{
  "num_hidden_layers": 20,
  "hidden_size": 640,
  "num_attention_heads": 10,
  "num_key_value_heads": 10,
  "head_dim": 64,
  "intermediate_size": 1728,
  "vocab_size": 8192,
  "hidden_act": "swiglu",
  "norm": "rmsnorm",
  "norm_place": "pre",
  "norm_eps": 1e-05,
  "positions": "rope",
  "rope_theta": 30000.0,
  "rope_fraction": 1.0,
  "qk_norm": false,
  "attn_scale": 0.125,
  "bias": "none",
  "tie_word_embeddings": false,
  "parallel_block": false,
  "init": "trunc",
  "init_std_qkv": 0.0148,
  "init_std_o": 0.0,
  "init_std_up": 0.0148,
  "init_std_down": 0.0,
  "optimizer": "muon_variant",
  "learning_rate": 0.00138,
  "beta1": 0.93,
  "weight_decay": 0.22,
  "lr_head": 0.00541,
  "max_grad_norm": 2.0,
  "warmup_steps": 200,
  "schedule": "wsd",
  "decay_fraction": 0.85,
  "decay_shape": "linear",
  "final_lr_fraction": 0.0,
  "batch_tokens": 131072,
  "max_seq_len": 512,
  "doc_mask": true,
  "train_tokens": 834900000,
  "max_steps": 6370,
  "dataset": "wikipedia_en"
}
MLP neurons of a small language model. Each row is named by its layer, matrix (gate and up: input weights) and neuron, and shows model dimensions 272-527. Each number is 128 + 32 x the weight over its row's rms, rounded and kept within 0 to 255. Numbers have three digits each. A neuron's up and down rows have the sign that makes its largest values positive.
Before each neuron's rows, "fires on" lists the tokens most often at its 100 highest values on Wikipedia text that the model never trained on. A number after a token or word is its count.

fires on: " Mar" 23, " En" 18, " Jan" 11, " Jul" 11, "Mar" 9
L2.gate1510:085149099084108114155170049091103129121104144125125079146093185171153121103184154130029143161164092161105096090094172148091145120087086168167076169120093148137103137099109081186102155127167134109061141141133140159112117117121210106118031160123100124153046137099073129063128136122050145101161155097189141129083097132140210142208130131060104118131153137170179149086087140151098115087132104165166149120204106162147135120132107100142154157119149091134048112172157123124078059161077087132219087115133121107085118168091165143130154133085108126169120092106103127184139181074145067142117128123138169105177155153172149142118175106102157157113106146097113132100146096106095162126153090126135163106094104117137149119139116161138082155067160136115157147131135077121081195122152088
L2.up1510:075101088170137113098196086039143090101108122152136180106116186132122160111123150098115137154100168084117147105146163130128145117148123067103177114097107146163152211112147126189122186138210129097115184172125163137118097130093097124081117135094121123108139136174097141101143111102177164167148144115150132073132128140085191083159098190133137123078125134127200100072129139085116080121153139221133088128162065157112150132123162118107109137178138138151096136160159147143076056156115084115117123141166099111115129137125182121101187111097096093155096133132048112157144099072190176151102138129126148101173179146143183111075143119083091106117126139137148139063163067149102108103114106171118101113085089188157120110145138187162094125123092111124122131106161114194095097157151106

fires on: " |" 22, "e" 17, " career" 10, "uc" 9, "==" 9, " ==" 8
L2.gate1656:131076196061152167145092107121114164182155104102082132175140105161156088141086133121149103167187100150093130154091146106173107147059106178142115157084122152168145091212181074086034185144141105051143166118140148099120201131130115142155164068106168113148143107169109088145138118143087125235160148070140072121096144103105099156113093127136104159150133117212190188111125129130159064114100114108115143170139169172134131118100081055134133075123150148157142122129136130127104141134103219167194170147139136166164156089150107092103104086069131126099156151125141092117166129188119058120079121080121112103135110112105168063149180159089133140095120083111103118114095099154115131118091130104098131113160149166120106103100123153073078145181098052144108119166154102145118116112194122
L2.up1656:118090156097115154109112102124152153116143164137094165159127151108104103128115098132145144135161086077118103143124151147138156129054075165174076112004121121099138117161103085113190121138187093145062175097141142168147148193123117105147145057113170132101135157128069121144106092125118138144150149100098115099098128092137126160151132146154121175144101187164168197140149097141120120119080173174097160158141178126146137159092100146155118087124078171141071093156208133207104164124122157134127117125165143193143186183173130116143095075090064131092162157123138194107164174138149104137107195086144122099093107156085167046202132128109170195112116127089140106166125177150152123134087104133162182149099139153088100062154149145149122116140095078146102097127230111073061114093147145

fires on: " ===" 35, "===" 25, " ==" 16, "A" 10, "==" 6, "====" 5
L4.gate1124:095175128177055154169127100092133137130221113102122170128200085157165173160149102123105144085128158119192179114166131125170138102111141145133091130160177163109166218055068089165124113156121107074118097076112158126112106147109130121119117114148139123146153107164136073142099139070172162136205133120201128055080097139120113139108135121143147116135155141123097139125139133147090134116116167104119113104120173139086166159106122110122090104122065175189109060078140148168153116153117138200101173122128178140149102143158110136095086128131109100113130086171139147147139110180095124085102140112115081063155074180170139055184146085044051126108131087084155119124131110143114081147119156136095179138194136132120203127136083066122123161158130110060146131205200095163176180144116159
L4.up1124:114171160147067159173124088180153108128169144073122172100122115072132107122135144196154146116096100156142097158148173086105137160102148143124067152135138154164163129122051115081093094136137092087061080176122203113193122094135125131162072100129162107139114110130145145129163141120164160108119164195131139097122107117107118093111132137130087107134198139168072125164106136157057168184108104133132140058129110173178127129133167135079063120136054116147060111079159169169159142093089122190132167128142138114163156108148108147134096092096060052080107123140124173130136151147173158089124123143154118142076074157101154098161215163106050055129110079163167114097133134122104133140073127141165131069136097153137141134140082157171089072096146056111113122106168119152134190109191131

fires on: "\n" 78, "ju" 6, "th" 4
L8.gate1376:086122086136082139088065160158100141055145125083161138181087121153165105108215088142107118086136177137119140101148107155146141126081164150097157182129106088096083136096079110112096150090150128108166195092159122139149106162163137127159044120117152117126082133123143093175184093118098095130160094139151143127106151200115089110089050144087111136090134093120142181147097104166111141071051093104090133118116168166111158137112053118139156150194148120178126126092137133128118123198079073153146113139105069098156103109124111163123123107131108154160125162076104059139083137155128152172131143119110083158124180188112156129064139180169148089157131094126124136193160142182144165125136141102115112156128087078101127143144114095151137119155168172094143112131129129068096133196131187
L8.up1376:108150136156136141137125148136202141131181140120192178124108197128135105056136165098205094125084099131111147110063096110094129139126057186173110093087123147130149121134089108156136112122116163113130133154161059114152134161112177116048159154109121126135103119119126150140128132128119079149139126147121094108114100054116169143105086133134093127086102136109093121118145115123069107092050107161124104150128053181081086164156144142153077087107093111098105135167110171113085090133110137145163149099174181191153166039133105136150172131162068114152141115099096130149079152162152127155118177093108113120153076071121159093158131138122091138099143139124146102106158113104113144163155107149080171104111137099151120115139163065139154165133064139194152159093129133159174140111108130

fires on: " " 36, "==" 23, "ing" 23, " ==" 7, " addition" 6
L4.gate1131:137153139151118132149143173139162183137139118126138184127083114118165089142158163118162117113145152120142104099064122154116141165094130187155115118101106150150176100128093125120099178174133133088171125188157160091090146135112146078134172108111141134129173132125098069122183105138099099097190135132161141138173082119167132132115176086159120127114144140151168171140122119080128156056098132124197118199150163109169121120157155114176079172137097133159067133109135094157149117181141120139131092133109090159141155129106141099124142111161101096052159176110156076105143051183106152107130157112159111100105071138156165104130094133139133093118170059106137165112123144126114079115143074110128153069149102132106129177158110076101138134144107147137134135126179105120143115101154087
L4.up1131:111120162100143099170122151196194136140124101111129128183121086194180069143096144129114114137106093183089123108091115131143155138098149103106187147162102164154118133170080090066174155168153131085100166194201135067141122107134091115198128095138149181121171147126076113059144091140139131115137136127110132108178115105120122105135153106119142141162134161163159195144140171098125116093093161175182153134148106080131047106094122129188114145161081105118103147097096092157123082162099101116180133085176074136133167050131208162128114121169099107090126178125209113142151157196147125054123231144156115120087075101158165100138131130148145174116145080139152131151102178154120129121085100143136154115154119100153095113158133120115131159146112069142121086111141141121121164122151095

fires on: "\n" 100
L8.gate283:141131171182172141122103156148113114069101088141187147153167124132115164145099149147162090170171101142114111113108122168180114139137062085165129111083157133126125167096062097094142163095150162102110145176109132124152085157120188097095097126062145128074090148106145112163145151110120086131148124184138101128064150167141091133125145152116133107165141097100148099107088128156118183154119140121154138158118081104109206167102098160153109043124122127141100144127164163141098137113148172152174190193151181155157142117183111137138117051138132124147199163161149110154116195109184084141127132161141095145138081199085079120119088153152065120099112156135101120131147166133128082157168185137158142085050169102149110147084097129116179137077127097106152130174112132162134130147110142
L8.up283:137179096162156122163144156175101116103143108151156133180112171113109075144129101180133084119142115200137118103052148157118166151072104120155135129114123127119138179161035101149142118186153142103149181123085127116118128072097116133078075134011124154057092138117142121156160165130091104146114160191109123132164112144165135112156091167084108132173128150144144170143124156133141129097114133122075090204108110136119110126109087154113170099121094130113070084123141133102054160131137177088136121125141134148111135149152070133145164082108129203199244161133123133156128201170141167112138134132151113120151130159053143094144137126157101121105103175079112127131119186101118113139144180152108134102067134103124084118128129129130181174139125144097171126167113094117141095140173084

fires on: "\n" 100
L8.gate1414:153161115155086135093150121141132203182110131184152097137134112124142100127127147096139017157129097090106161121094150083095135168105122104098120131145127122090164085120084095083115079141131072107143134163132166092097121127132081149125122128145129131089073113087118109131134111173101120157121108138126114097156092162113106075106099097144113161127161179135182164105140124131128146135090111130123171104130138150119145144097124148103129090155108122116091123158123143184142125195132148182143154110145135129140117115161147139143168143096194143081139167107112134150092156171183149146110162142137099110150145124143173093119123101177194123080094151069135138102139161113150125131108118128191129088094095094095082108156109158111140144127136164165166029092104113135123167117177167
L8.up1414:114116152164112115100152126157190199099117141201168192158088104132127129139130116152124061135133066124107171074085082123111140141082128129162162130121128144133188123098059126150080123173121148096109101173183157133184134089147090177095119119103168136057109150126116119094182136184085129152104116132127130127082116130144136090135110110119113130145171118119178169116097099149071135138087147160090114144178113123104117089080096141148073102166094098117098122201090138113147119125138176162181136108116128119114067132146158102168169124106171125101148149115118143131121197182138137182142154070061135165165121161097115122109083122155164145148131151077146149103154152126083159107112131166135151124097112108121105134133079098095141128141106101151137085148115099106106126105166132

fires on: "ic" 17, "ni" 10, "kh" 9, "dic" 9, "h" 8, "ik" 7
L2.gate150:196067137119149172111118095155127148146154127148125137190119117124128136161179099110136098132197104129134092148097175095110117139114189126083106115109111126150128140192223114189102109072134088101152145131134083138177122144141107151075129110123167136113166154116055163158151188123099105142119060126128128130159151191125120136137191119142155132107120078109061148182128107158101131132086151073144044159111169144165089058100091124173147123108162184132136156102174102080181131091161180165098109156144119146085100135073156144116167119197053169117151101115218114118133126112129135148093128138151140223147148206143129098135118146135121168118154136157174130126147124120130153067109128115146132163149074096087158150115130077122119104156156105103163096131138218128112137110159136
L2.up150:119152129166073087108096144118153136150092110165109170185134133113128105124180132135169100097048121112105111088128143123096119081171119090084141127208151088112116165125179123088070127120103079094183139133226118056104120175076120137112101092114231138122130134102152112129111149158114083128130152137179173118151182148163045148110088088144174153132153085157171074061131119137136145145071150150158083134142143122097139165072126118148130087097126101140113165104110059114164132172157174143079112167161130110157129135131117080154185157125102145133071225122133066031137105132132134123096136141150153116092198130166044070091130101119119125118136157121092120144150185118176173169162140158136160113124149139095140122048189090140141116195171108058129147115096116128173163134155184

fires on: "\n" 77, "," 12, "." 6
L8.gate347:105140136104193132114087149088107099123098147097164123137111161130097146101171106162161139128128132165144111194160118133150133077135086095160098088199130100155112206116138094118095071129115146184166101136114104095160126121126136077124117135120108161153125124137108082122082119168137130128123163141124142106123149129101118163081116173129156154146095158134073174139109109141176162103124111146070177105123145187094152131092120127161187119127104170145147088156117117136180085143189171087077186126154136171134074106107109178093127132100162117114112156118081079194089138140106094162139054125121137106160140154137091033108102141074105122115141150082145102165127104119175185142125175157124194155128115148112086129082108114119113085119187176065133089115066126105133189128080137
L8.up347:176148160155158123155072150094137180117155135147163127138112143111131130126140110124160106053189171192122183170147148149163085133150070116188154097182137133098101146153105158132046106147100062166111123143140073119115154079104125096103190153134126162148159196131143089165132128143200150095133181100152143118143106133162083097104148172062199064083121187154088147133187116150109110161151125130127150071138115127089138097070125107159161211140092086153144111135129113117092121085105165071139098152157126211088105071100099139163094114086126134113146152149105094112097130154139094147134093165102182149191175134145079079110138097144114102152158136062090092180147109109132162133142137105166184118129112120116135128078094109172141112133153152101143104151164127057154136133105147

fires on: " |" 81, " —" 5, " of" 4
L8.gate1561:156146179060113156074153082114132148091101119117138178158147082183143140104133078130110136186148123138111136135102163076148100059125115122141101158121131118127127063141190138127112117156120187167119085113151086098178145141114129089060143084121103143122135145140089106173107120142143196131103158162105146109123120141090115161167089102058163213133124130139163143109093100135122128128162083149105173122127112124138151111190197058113052129137121091134135118151047152098100122124111111172167158106156096139111157084151141127143158112102119127117129199105151175112138129074096023152127097123108142115106181132132151185162118121069136184100095150177169121085114143198107044124151162104120175118067021113108134132096152120144173133172157021128130171139106110066151158171152080
L8.up1561:183145165127105104096089089097019108114181109138106167104130084102166118140130138153141124074107151118102165170153211071151116077171109140120150158142152073185138138164128071084125142145110192142134126142156084106207109100133177121110115100148138179115182131118088093125111173141158126075175124152132112091179118175101092131081115161113107164160139097115156137184150091151207176167179107084174130107121119095135088115133169141085191141088147173093168137110131083182122112150095148109096165132088121101048106186107121157181076189059099167154195126126157158127156098082173106124109160112161145196131159124073152104142117158147091114103150119108137185097105163113165089122149153172082068132151098100093184155102119170135125114120112117188136112153115147121123137076137106

fires on: "6" 20, "2" 18, "0" 7, " Year" 7, "5" 6, "th" 5
L2.gate473:113107097134146076086044096139143147154153157109173095185146146103137095150081116133148161078120119137123103146138097126100083165064143131146133091144034112088142182158177134183114109123055058133116110115182109137138136109106096122169143086117186136104207124073137148102150172137123109016154081133219149105137133149132097125132081123135082152137115097093141168108152127070123115125139101144127128142086212139177118120140147104079140072173095110136184131136054177104161127078172141107150131163119088120036155102120153164120146184113122154070168176134156152130090142111134162126136136150125115113165149209093160128162118144108162145111120127190134124182163177126122129100095183102121095098150156078150135104158114086214168129113119105133099141128171195145134099074160149
L2.up473:122182138180048114170152155172109097153143136054139142166119135125152170123098122057126146138135155017113139127078139109131139115094166143134106077207106122142176112129187113115154163093141074082104126154165149073174098138198140150100106150141176133115111116124141098112255137148100072106182183112159073113123109112063193146144117099114104083090123113153118060133160072133154138114126116127092140071071147115126100153122186131135130127185099193149095207143129085107098135144156094107117182143107191142099143119157100105155154090136146116132208154163183133078108106115131064140139086143151143118102125163173109128134100162131160142079153161061141132139137139113140120122172122139107143088126166110107144106117121118162134188139109135122136125127068130089062160092075214

fires on: " |" 60, ";" 13, "\n" 10, "-" 5, " —" 5
L8.gate1245:123126124094168123111104138094097106174102115142149131091052110150118118147107119137140084149109188082057132105069134151190067179142142113139077144099095140128117133108117136057086108123101134074108127095078152134173204109139117134148122092149117133107109118124158138146159135186105114138151112150193138178114154188114137084124144103100079188118156172156151142091130138159144168103093110205156119147169131121145115093098135109090166125075138146121173155091157113119163126193099163190131099152170199112069086084112145134175148123098171099086131177122139109158133038133136104148127147126133129125107126108122102116167074109106174146162141146183134180104169129130095076119120140123110110086103118114136147135076092135096130100103135000147154128118123156113138122133084150
L8.up1245:113164069119149077113091193098137100113072101155149212138152094161133140122140087202083141103143154096079143123163130147149171172152119108133143169017133098123175100104152103078097051135145146151123141126167125082179186049117112124142113110178093203077098107100068056143103096216137100186147168188141127071074067189059146124154149116134135151110114140109132160145134208147175124144175085169157110092117123159101129099099148072134153156109116134106116175125090136087071103176133183158136094131124158107111134100147126092143094132120149101129039209130130147125113003115134096164108157135176146082126118090122130140134121132116146146129102139186178116104142157134146113124176186147140102088117048123093163121054112152135075164133125042109121141173098142074132119130089105

fires on: "s" 60, " aircraft" 8, " artists" 6, " students" 6, " children" 4
L2.gate365:065139180101149092143133113170168101137104172044162093119126121140161084133134105125131112148159078189127093148093127125157060134144143087145160125165120111143119158148164123169069122154119122142121094133063081121111128118116188143118118120112136080120109116149101120122149118138099205171139101160130155143127103144150130134101068086135086160159064111107042109103087079194124111102184100170136123108167103138140199184110121137102115081081079078118134115195128115138085149138085170120121106132160151123116158152057133119135090161160154082149128109112148078121048105113160183055178120148147095126175065091113116109104093098127137156124164174081118125141157111126134138130134090172094103121111125149142122105118113146170080139042133138090118122100107105133134135111106102
L2.up365:071168145109159127134107120196188103119176170074102132112130089138163134110139169112047114167202160151108100175097154148160116102164136085123222162155145110185119133085132124198105087152110147121156144109112095102130161068079112140078167108125143106109111141150095134082116129113148154147121162124133109155126169113152152194125064124134067158161129102101094097152134150155160166144124158154112070075140128109141087171136109172118145081114121140190119144182130124133083152082123158162128161137075107118130127136108083134130141154126042162114151101123190137105084153031151181050140118160056105165167108125113137134190129129132138129146159117137169188126143100113135160123128167166087149140116128062163136123145165126129075126096227103095152148115077083130113129101164194

fires on: "---|---|---|---|" 40, "|---|---|---|" 12, "|---|---|" 10, "Species" 4
L2.gate62:152104079122140108163115120147137169144122110202153108059082149126139097080084096144170195080100154174112107109106097114115181141158137118131121143135129080127127148182094129121142149071104135070129121199157181119132145182083116126169129178182108111167094198123095117140186080117117108099062111128134250112138191175045123133125148103128111131090109127100115153139140135118081091101138097169078189190059141101131164190172106162139130180092155151086084181157089073135125149121063147114121126088168138143127160071146094120073145129122161166059121144138182167137145099197146122123105099134121167110067065097135106115094128161134161087102144091108108132077138116102142109124099066088127127106073090156170140142138172120160207101120125121101140157175115145115141144139066110
L2.up62:128203071151147127138128147079181072159089124110103114134043170125154123188143159128097109078142162177121099083156126144134134157115163122123122147174125123111138112115212081149160155077081135135146122097096116104139114137087093120083109117145157188151145070094099104125129173102125175122107164121181180143126095109108115142162177122145099148108138214078114151092076093138179149134163156134127111169160099086200153084151130158117034138117129077100135149167116115125121153126112126130133104149151144110093112129108093111202157173150134184073126147136070143107097155160142189115184120158134179097156096106170109105089166112141143117128092157149139142133154148153125150125089085113087141142104110193129157134087130111135182129094101134119134136141096099170106149122114098

fires on: " Go" 26, " gr" 17, " Gre" 7, " Ku" 7, " Gro" 6
L4.gate1325:106178104144102077089158151074127139156075136145070155152137084161156092140109152112169104156148150133149158132131095154156133147142163095141153134124141129108122090067107125135161099125127142146079143164107143099129150120138126157190185080084125134091153118101145170164077099076146102103095129126138082097114172208110107120145104122128057130157199162084115140118185119110162061140084113179128093066139154108134141113157133174090147121155113134134152091068076116112118083164143101133106141074141138184113109164163150112123112113080229149152152172114167113072117121094146123122091106086159155143131156115148159146177126123136085117115129166116173202175125166091105127126135132095127171100163086096192153164089102138107112120081109144119141147122140172164120185120128097
L4.up1325:173118150101151080133118180110115077082156169201086136085151092137128087141150132135108111183120093102070190081108140099082106135140155071059152106140147091130105141129152155106148124117126079136179122169117117097092095156149094121159136155094147185138117093128089151123132079086136102136178113107120174087088133147102194112124085097154150172121162121134085177147174128102142114148142124139092114109161102160125159129163111159082179120135043106155150163089068199191125165133115132151087087145113166164160129083129148092145078109091132153120112060093114089140117140135098120126152145093169113058125184089163125174166130138095138136095121171120186187160131095176065130137141061182152159136100089187127152235144102131176089101129093128125131146146107159160094186138128119

fires on: " High" 18, " early" 15, "Early" 13, "final" 12, " earliest" 5, "ary" 5
L2.gate913:135140169123107160097102109180099151137165141130189146141185145109139124161114077144115122097048109103115150045143120128107175113185139142138176108148074110169156178118096119068082178141096181101144119067149113178132115141142150179084096199081151105122057186113106112131164147110045128157119133086140117075136143170102183106153105138144158169120088153062136083185112075108134134104107162136161118111141174040129171156139160150119144100181124100130154121099112091182133131119134100190070136058122195120130110111163193129130184128112106114147118101140120145109184158114113128116073096133143128068184120127140211161178085169134117133132118120163103066136147109118139098083143116112118161122192141123071149096104098122150127118138141105112113125051072103117121110133113135
L2.up913:132106109098114099061138031113108152134120181099115146140157109102123147146098053088123121116117071147181182097166188132092148109184141178143119115110113113132130141105130102124158141108089154134144102079098164184155150177085147132156138163138184107138057180107115206174137167083126136130130133070143139106079169168125099122132142081143168167137072125095093091186119116152169114109101146154147124119074094087097123139145147178121160095128076157077110167115148123133139108078069126110119106103091162106186092171176143157197196053114046146126148080081183132100169128072117128110101082133109085087165155117118187205148125103162146097126089119119125136087135138114140123125147137103130126098149092124122118162083125109158113141112120136158119112090164093132116162156098144

fires on: "\n" 27, " |" 26, "." 9, "ba" 8, "op" 5, "|" 4
L8.gate1311:123123143121130095122145150163107143103065118108131141135113114135113117097166130129096097129127090111054121114202121126152116145123145155153100183107152162136053131168098152126082116150145183087125084125123132115156054110152110054133093098138099114083154076077124111094100125154107148121132140185132179077111167180136117119138096115169176114117129127113138106111086127129172124102194081088054153105083140146068175124150063146135146154172124112087122168127152088127131119095135109175100116105089178072151175120158111094059129080139089143111079083055097126084103108130026076159139114121157073137151131128158145106145166070092076086175118117173160151124062118135127154129132203111096077119147113076153113191107166092129156118163139142111125135155075051093086171109128174
L8.up1311:112205110113085138108102107065116131120153145121163160079091143149100116116100061084157177153113082148176126088047150152046091139115142162106068152126123126122070140132151116170123164064160104162112111167108101145137174113112111147085139128117089153086140135108115089093120151111129177092134162090145132156144119142127107129139154119098181106192104154148137119145110073072082096188111094182125136138111184120137140067119058119123136105121096119166141153091125180120083123085089188071143140169082109186139064161116107163139081196157153104092161148118153158153117072136185114093098078154153123132099092207123149085140150103091174151100059138116149097177153131116114149106136114147139165190105121111111130165078086114137100132021147155116133159119099131126175171162091098

fires on: " of" 38, " by" 14, " from" 8, " on" 5, " or" 5
L8.gate1060:105127093068131147101125136159168132137174104148151155132135169161119142087180094148086151123136116116119138131147104084156106129157115105140150111124129173081149051127094185152080118148101137157201144163137108141125178109138116120192125159094103089148142108138103164147151121138106120174168150141100144150115095135112112154069109169130102070138171110112160145066161175118050106091119106137126115061184154182119085097109131149108147106110120129130137124150136113151085095117139080151160108173105146150187086165061105117089075172111187130076150134093112112073104156156127115148101134077058202084104139116139138098100104167113159114135103159126116137165088187180118128160155192089141183119177159086123104134185079156080112105104115146173128146182158125170074136049110120
L8.up1060:144164146155144131103122140164172140152138145150120165138176148139172148080063115195091125111144131137150174125123121140149072132107145191098160085142117117112108080092118102130137164123166194090125125078083112132124110160120125081107199130048114122147134168140203092085144104112130127110079112159086205191165125134125107074182170117113120148093113132092090078068172169167146113110206142128126132133124101134160197091145162139169128147190125109177129098192144137108124111087098100060172116074147152146129129099170123109076091156184100096119138082068110136143132093148089114150104209118155111101123132142102167096121180034112113123138146147126120083108088157131124200100088140092104177131161177136149128068185115114142111105100076122118096159150199090178131134162138107

fires on: "chan" 12, " Pro" 10, "pro" 9, " auto" 8, " Syria" 7, " Auto" 6
L2.gate1376:077146172103123142080119151137118129160086151165151103144071122164099171141141076148108150157167102084072179141078067113134109110152126093087101117122138084145101154115046121150127111196127155133079131108130145114105107100215135112091071134114182137142132144165118112095191124158100117153096070072174176160106113128144103138164115124131132113121112148112067057081075112124139148107110084113194154122112087210149151105075139118086109101078100156107170171154113101100170147059136130137144121129158106133139147153130102107126063187101155127175072199155172179113137186132138140097172104163120095152173171107112147173170125104108154176145104132131166140090135126156096133104096147129121112120101141132151189182095122129103096112112122140156116103134100167096136115070149181
L2.up1376:080146124102149108047173113171134098135107152142100126149075089114154162113150094175077081169097117070134126201076129162158086086114063102117161175062114100155087167085077101086136173104155175130120153153120102172178092109152122167132093126127137091125139184113098115127166040195128111122155059068162150222128084101110146200122117113190192085100128187120124105109118073096140170129159074109179158195125109187178170167131158128152090111038076122128129205156124141107153146104112107184089126086171108141149110080144093141102155146146120078133162183140103108137106207108178157125127134123094124130137155114089110133122125166125162073107147057115112076118105129078095135107105123144191050159154164158100168152083109098133101103099112133125114161112107158068103165120171168

fires on: "1" 42, "0" 21, "8" 6, "5" 4
L8.gate477:146196086128089110103143089183171148142096156068068139136209097117109138091061036092100157164152113136123109091097149131146104121134194121105161095098111107122078148155135140117168140136147096152021143136085144185188165131120119127110122127150113131138107127133108137082136110144094097130095153169128136138174196163163107172098119132174166145140162092066116130021108155162086153099135137147083080095101116114138087164124113103040132099154112136054137140125123195093171117088150102132101125184157144141138136138092141147171136108132073078112141179187117138093138157153130163091122049090139126133066124160141152171171218135080122107153090112134108084084109178089147086154115186097102137124159170190170098122149134112156091150112116073073154136104129140108101099161078150
L8.up477:145132124099050128154144143178092097141189157093084166145138118102094125068097090087160175145147139084118093121131155118133195083142125130153157085158126108084158097159155160162188063088139161105099112121114135158123163142152117198105160084103140097095138154147119084117176152102166125098172184144131133104147151145096118122166157116174143090165144102143105148132168164136128154124112103089108100127148119186128084137135162077116132188173103155113105169107214156121133105069112134139091156143091170201109111132088056072105096148057072094106148122099107113145081117118104158133123149095108161163114123136132081085065149127136110160095113084175093106105145103146105098131103164137096135108143185132087121101107161088163207068117135067156133109138123117098118114099161203

fires on: " Pro" 14, " type" 11, " Rank" 10, "pro" 9, " position" 8
L2.gate1655:026122159133071144198182152155098115163152157177134091097093171133188158126117117124121178152115111123142066167111117133139116192155098178101178147121122095120101171119104140093143071171221157192132101139047142160103047140176110076127103082142160149126160069137130150114168147161139155133124083149140180160096131124119181169149110126145140120093118140084072145172126088101102160171096103139107130110103106104106162134096160095165133154081127131125080175095145128061105143123110122129190182168102125132102144085142130132116135081071084123189152176117110069161131109135152117088122125138156153109115055143116164137152138091080112093127074116142126123114166133099142162091093125166138138106142166126094118154131098142123093099073115139184168116133120153155149209095149115
L2.up1655:054066136157102110179143200163150078100125154187129151066093140111182149069147074097102106143084128128149074095110132164134138116179081160145163140068164107138138098136076150133108097138195107157136124159046208106126068145168057100102132124153136079093115083110156161130155149115180112112112096125094137161093092135140141135104096089142135090070148143124118078138134080129086176119113096069121147116101112118091141086123185118162121139141107116131111135125167114085119119150162110186178119146100135113129146075134131152110117117116077128132130165123166081171170112118162113098153121114137111113104125079174185137188138131078089099151158074092143115111141128175104154102169053161191147087131126113077114104095086141133082138155078153220230185190113122136112205108150115

fires on: " Mar" 21, "mar" 16, "Mar" 7, "gen" 6, "f" 4
L4.gate426:102075127104117123082175104174138141119139118117112085176149110139192114117217132134106129155122166160101127143092168122107105162121132168092167151078128128129111106124170152090146033096165134087104083128031119133118174184096124159152067116092123136075152104095113105157046121170144110136148091112217181080091102151120122084112165168079127108113150183136114091123110143168136129131085082060098142113162134179175199156093097120104137119135140132109116137136173127130091125055102134180137123135129143087144111054107081126143131146142146119194124146154144062126103163074092182061075155154176164121111124114154112135119175099137169144174169112141131139129091161124105101110166101179109125077138115113157170168153143142116101120094195119115120138112063139104128194178113113
L4.up426:130151129102191160131165141122176104136120166094159158123069186166153135064127067108106101139158147163124167097086123168123114124178126107104078108162148153147153153071115108141152155188197143113094098100155127164123158128139170145091135190114163166120175104131133143096096108166105096081185113135085110171167132130119111081137177110141135108111170127213128153070133089092099112099109148177123137152072122126151071114152173102100107129126172131161113156168151142106076115154116132149183151135128121131122181131126163072149043092164141152184098126142150130129072155094132101158127171146099178119203181136103069106055084080167089153109137186195107051143173168111188113128125135124107156113045146130102070117150167129074094147131141124173068102116135155136110142120121133

fires on: "9" 43, "5" 16, "6" 6, "8" 4, "7" 4, " " 4
L8.gate532:111171126120088138088109120174132114114131108082113141161144133130075118127155158104156176107117074133089178078097205116162101077145130154119104145072178161107148133165128095148201130078102099153118145093177113093201128141123112174189113111125135135153150156078065154115116084126147184074134106089158190150103101182102115132083128150193168107140124104121141102074126073083152148077145103129156075124141129169138090183196172166090150129058102168132158121128129116088146156122210115161098113128109134098095120124156125145082109150125158043079091096177143157105152139068112160088109090148143079147072153194082157126127137105118103152150134133137141112153077079179103180095113132103119100098127125152137134116102176136153144164159131143135179133143117151135155153124176110
L8.up532:120164146122105192116066116110119101110066189130161096132167115044163192133084180136139167194108105050099025128150155131156119093137116138119146090137178138136109147114138099152128116103126152154082151182105146123119165134127097123111121152133160162161149129118162107120110170106097151135141139102160098095177101161202158143156107119138126089116112156125150064132102129122142111175024108146098152143141131118159131127167116155184134147140087108159070132129127097127175173103099187069162226044114117122118090102102130097143098216164141146093151144171116146130136120105112110138078102151190138167117095180085093133127158111172142115119103132151081097127125158099103092081116136137049120118114181106144139123124111087091171117077127156093130133127158098097144146113105116

fires on: "---|---|---|---|" 40, "|---|---|---|" 12, "ol" 11, "|---|---|" 10, "ul" 6, "|---|" 4
L2.gate431:124184110150118082119099123129112174088108104151137140134136136154127078127130148138205174070132125109087125109140106128158138140114168125116162149182163103075114084148174195142169106074118149139112057158149145177201150150077141162145150106136073113194150155075120105167120131120131165096122148106180120183154057113118157179146110084182126126146155122113088160125126169124151132157119127079071141174134134152154153155126187187244158060116119128131194115091062087122133106183143142183113115117126134173106085142163103131134134101120157140053074125123123054170130125157115087119153142145125144190111138102184107110100124154111139173151110132179136065148116137178122136191104110095130128163077110146108106123111175110141151174118171131171111171181100111087126116142136086
L2.up431:144106097168171108103145117143180082150121097156096073108110174127156187155122122083146120080109128110111107128081087085082137130062068090118091123105071095166108108111116120111106106143124126107131148134118091153121103115141167129148101092209101132109152071148137120112157083105194131168121117145170194126132080134142129106177101110169034144127118164152149150164092138124148105077180142084124116183111039135116151099099089141128098117151118150172095145102077117137125129100127143141107127116098085169109181109155081145069139143115113163177130098123092116092086116163137097141163134153128109091069065107096129171091174128120126151177106162165121121163142140149071160100163141105130080097181130177110154070086122094156154105182085142185122125107101133153098160175149126

fires on: "in" 14, "a" 12, "the" 12, " like" 9, "pi" 6
L2.gate798:090105181183197135112156145112212097132102123103116098166180184145083154119183143143146127153157070110133136111114090132164134058080156138093134121140116110137196152111103143156092105167092144189124119116142163131089150172159167133098186105086131108130093110119097090084099168117147143077127149127094101147020106098123111097086178131130115112093083151129123121066120127056115150144128143124138110059141108103174168149125159121174126136097141129020117117033132106133096068120071095183115140148171107139168132099159080110069093148137141131120095133153133092105063176160046145152156133081132115160119042100141116154150132118097119152089134140166158146124105172136154069110062074165147115094115110185137143107133101077144143077130114096127168092184094161059088112185148133
L2.up798:034082153134116083131109129151193092082140151178116159088121120141105126082158150159169094161143091134084139096127074176149127137117116100085126128183105121128163122150146174083075095108109136119123142085101119122156114092112111188090119159199164231192128142122098101082132159159145160179202136164098137117123136139179114088142157116068128089157188129142099138135117088161143150095128131112101101147157104177144094141093204158118103171161144125145123130112097083150150050088143137127092127147064129093119209164125150136105114140137153079084134142149144128121098115130090092146177091096133108077096114142181127119110068107120154129139095103139166114186126104153125113126136107172158122099132137121126096130131151085116113157169147125226130126156091146136140105133085156